Weights of a small GPT-style language model, trained from scratch on English Wikipedia: capped logits.
MLP neurons of a small language model. Each row is named by its layer, matrix (up: input weights) and neuron, and shows model dimensions 96-223. Each number is 500 + 50 x the weight over its row's rms, rounded and kept within 0 to 999. Numbers have three digits each.
After each neuron's rows, "fires in" lists the words (lower case) most often at its 100 highest values on Wikipedia text that the model never trained on.

L3.up882:428531488531417511548546448488471532579436470477609549488409500606542602524465554501528504487433525431513447441519536469529462500537497504531518484513473550560469531430476472461488471505424412420482526558573422465517548498498414446502465526485551457556525486533467565506479459514589448501597563540426486491445461518565516395492576434518584496439468503467517523489514560398451436547564
fires in: "with"

L4.up868:436457513465499456538489530500502557598489528537514582489504541550535515492361519482564515545563466430442481448466563528484514495514484538492497440437537554579528538548454501460441482552557492477446479426566555458524506486517589472486631508553608477584511567494572472439461563547524582404478495506523501500539467501508551443568557487547589612619462459458472470527519569409570446435422
fires in: "between", "however", "than", "though", "thought"

L4.up508:546479520456480580502474515407491489527485490361614491418454504451519535586569552452513512446503533464573495457458495565413502428541526472511393495526522528535473614437560509489432565408482425401471444550534432508522509488558608494563553434580484540536454383442618514545479419522489570443504437515531489504394469486545552420626544519519494573474485549433501485476532502463564564515596
fires in: "with", "by", "on"

L5.up80:482472459562504539444532557484460423510546494512546528531554485538453458480509501520441437539584468481550497561563412535520539562472469472528525468413513537640577469565531537449524519431481470523499513516519617421476507540515593457510559533526467505434558553599572544483486552519512510392573446492458461497464517532434443455414612406492531521543443442464422422514549506460592461428487
fires in: "between", "both", "although", "belonged", "though"

L2.up626:500556570527447575548533523438468409455486506529547427515397483475535490524490474456425493441521489433521573540561421472474547485479449524565616498546491522576510456494506461495479553454442485446507489576473504485477611530440591546525581507513449543537487493527525495473511477520489572546458480551477562521465398479591484498563507508462511549520532517419512518494515582529497386476593
fires in: "of", "in", "by"

L3.up260:587454445427439549518568571481414521415398539423462548515455489536546535477396513497505512417515447454485542517546500511378552537495546456526487505554465463557557503514365418539589548568487431464515536582516448536450539498425485532493537462532507474552434505566499524500540398566522508492558470516548515558425469482570474423462448492553465540568454465451533508542472538445541339487568
fires in: "during", "international", "in", "washington", "being"

L5.up4:488444514462557469580430537488541479439458545535463463484540503577510383469527543536573468413528545453528562495470483530558521491567544456479485541527570491495524441606549525511540511588506484563508520463484545471525495506487459584553491508585481629440562516471434588509506480381487500537474469451594555520434487527509449515516399465541536477511472475393532437528550444446539484481522
fires in: "august", "east", "europe", "edwards", "education", "england"

L4.up826:466434581490478573396601531529431501530635404448469532503535474487498493531522531482504428574396481540467556498573482597481505536543576531484515406480498528507523507600578499426467519472433484513492489532432574529544453380484505524571432505469599423520419471586525527499469476535426559423419471531501512475534496547508469528512500422475523502514436447517514577480484540456516525442440
fires in: "with", "to", "and", "foreign", "within"

L3.up542:494549489457462551576497509480500598584515452427567517468437460553445491497407468460504494474477524442575474510529459453498445490373510533536547452581557499573543516383399461491497514540491582469534470537462526522457418515580475510563462474530477498545572571540472391580495480527551466396539405464531551430436463487527476551618643416575543495475437434529525561511421458383449432510581
fires in: "with", "three", "this"

L2.up278:580455567461426450530582527412436497480497577416440592594478566484505568550573526485558510576550491501589525430489449456518522589545547535522588425517537508515599495564510454475497532442450486516427537519460521470508559561488513489459538419615633484505528460472471495515412473398581474497487464393553519518478518482533474597476597411510515503520494548499538439472512500471442515498521
fires in: "she", "and", "published"

L2.up727:587489538425459508477503550448509575429457599454375587410472470531537525471489589503505543575548594530582481534474486495531448526532505561516590509473496527501421550521486482482558544495479461480481518499438502547411515470501488484529516521488572429482454547484444433544541504429594454477607478447418494612576453499541551544465571516486485555556545567515491463500567510615504483532476
fires in: "and", "however"

L3.up815:546469487520476520489529457480430535562506506543484616543608514486535466586590479585586478484418480423496434512473535452445471486569466470526499533515566469516490547514549487501524441555473521485508522498449478507502543521571528495541522557483586596447473511501422597545465501499515432427419558401533532473485535444420360443461466430478478507571485453465530499509481450400484531477525
fires in: "august", "europe", "european", "ecuador", "english"

L3.up546:498454416469512420456550453555514528507401525494486534562447527527462548467375580547489492441496481535568500515455494474472536480468458505544501598530490507564449394511541564448436608502549465580452411493526486690436452486435510449452559428508573503419506495564528552509498436489487359510536447430516484490503521532542552546522517537523521533506480424537472559432521656428485401451511
fires in: "michael", "national", "moved", "music", "chicago", "which"

L3.up880:504437488468484436440596502485472481536498412513520467547517463490458493507559480556455474501593434536556482519545412476552559536467503529485566442589525488459542413578509410475498476510555525496569522507519558556544460444368388374499637532473479453579416492542548530534439430511459465510420515478474564555482454519489470498548500497519475480426462515467532432472436496440442467452440
fires in: "one", "more", "date", "climate", "move"

L4.up291:450476527578464529586449467501438510486547403616515561523501505557516480522574512453640394472562445466534554520464464411575479471396503410464491583428480531607525560496467472486535528526457537395393457528551564461490449505576530582445536508517520548488514481440566582508522504486483599504567564444507498521442534405427476498476459520492511539492539525356479500558506475605488436476460
fires in: "through", "following", "of", "although", "though"

L4.up361:538379430494490490452478482468432544570484469400480630418552516505537558421436583496429532478587568506548399569509521433441554481474524533472461512550419512458595459544443478458545488458539491450411527582576550491528534420488487557397553533586472514514450486455548499511485511508444452463436461444492494582516508555500514552505564500574476419568527469536472552566531468422413522440542
fires in: "career", "chart", "people", "charts", "also"

L4.up81:573457460471465582518497561456461501452498485575442603576504510532553500501440567444494545430480576443563430525474504534410535588574425487433493580476506461445491448476470409626478518552487431551446477585488518623468530477462419377546482541466578468523428546511490505608495481519602466467533474481567349577521456464467501511496444527522567529521431436429510571489534559614543414502530
fires in: "have", "however", "having", "human", "how", "while"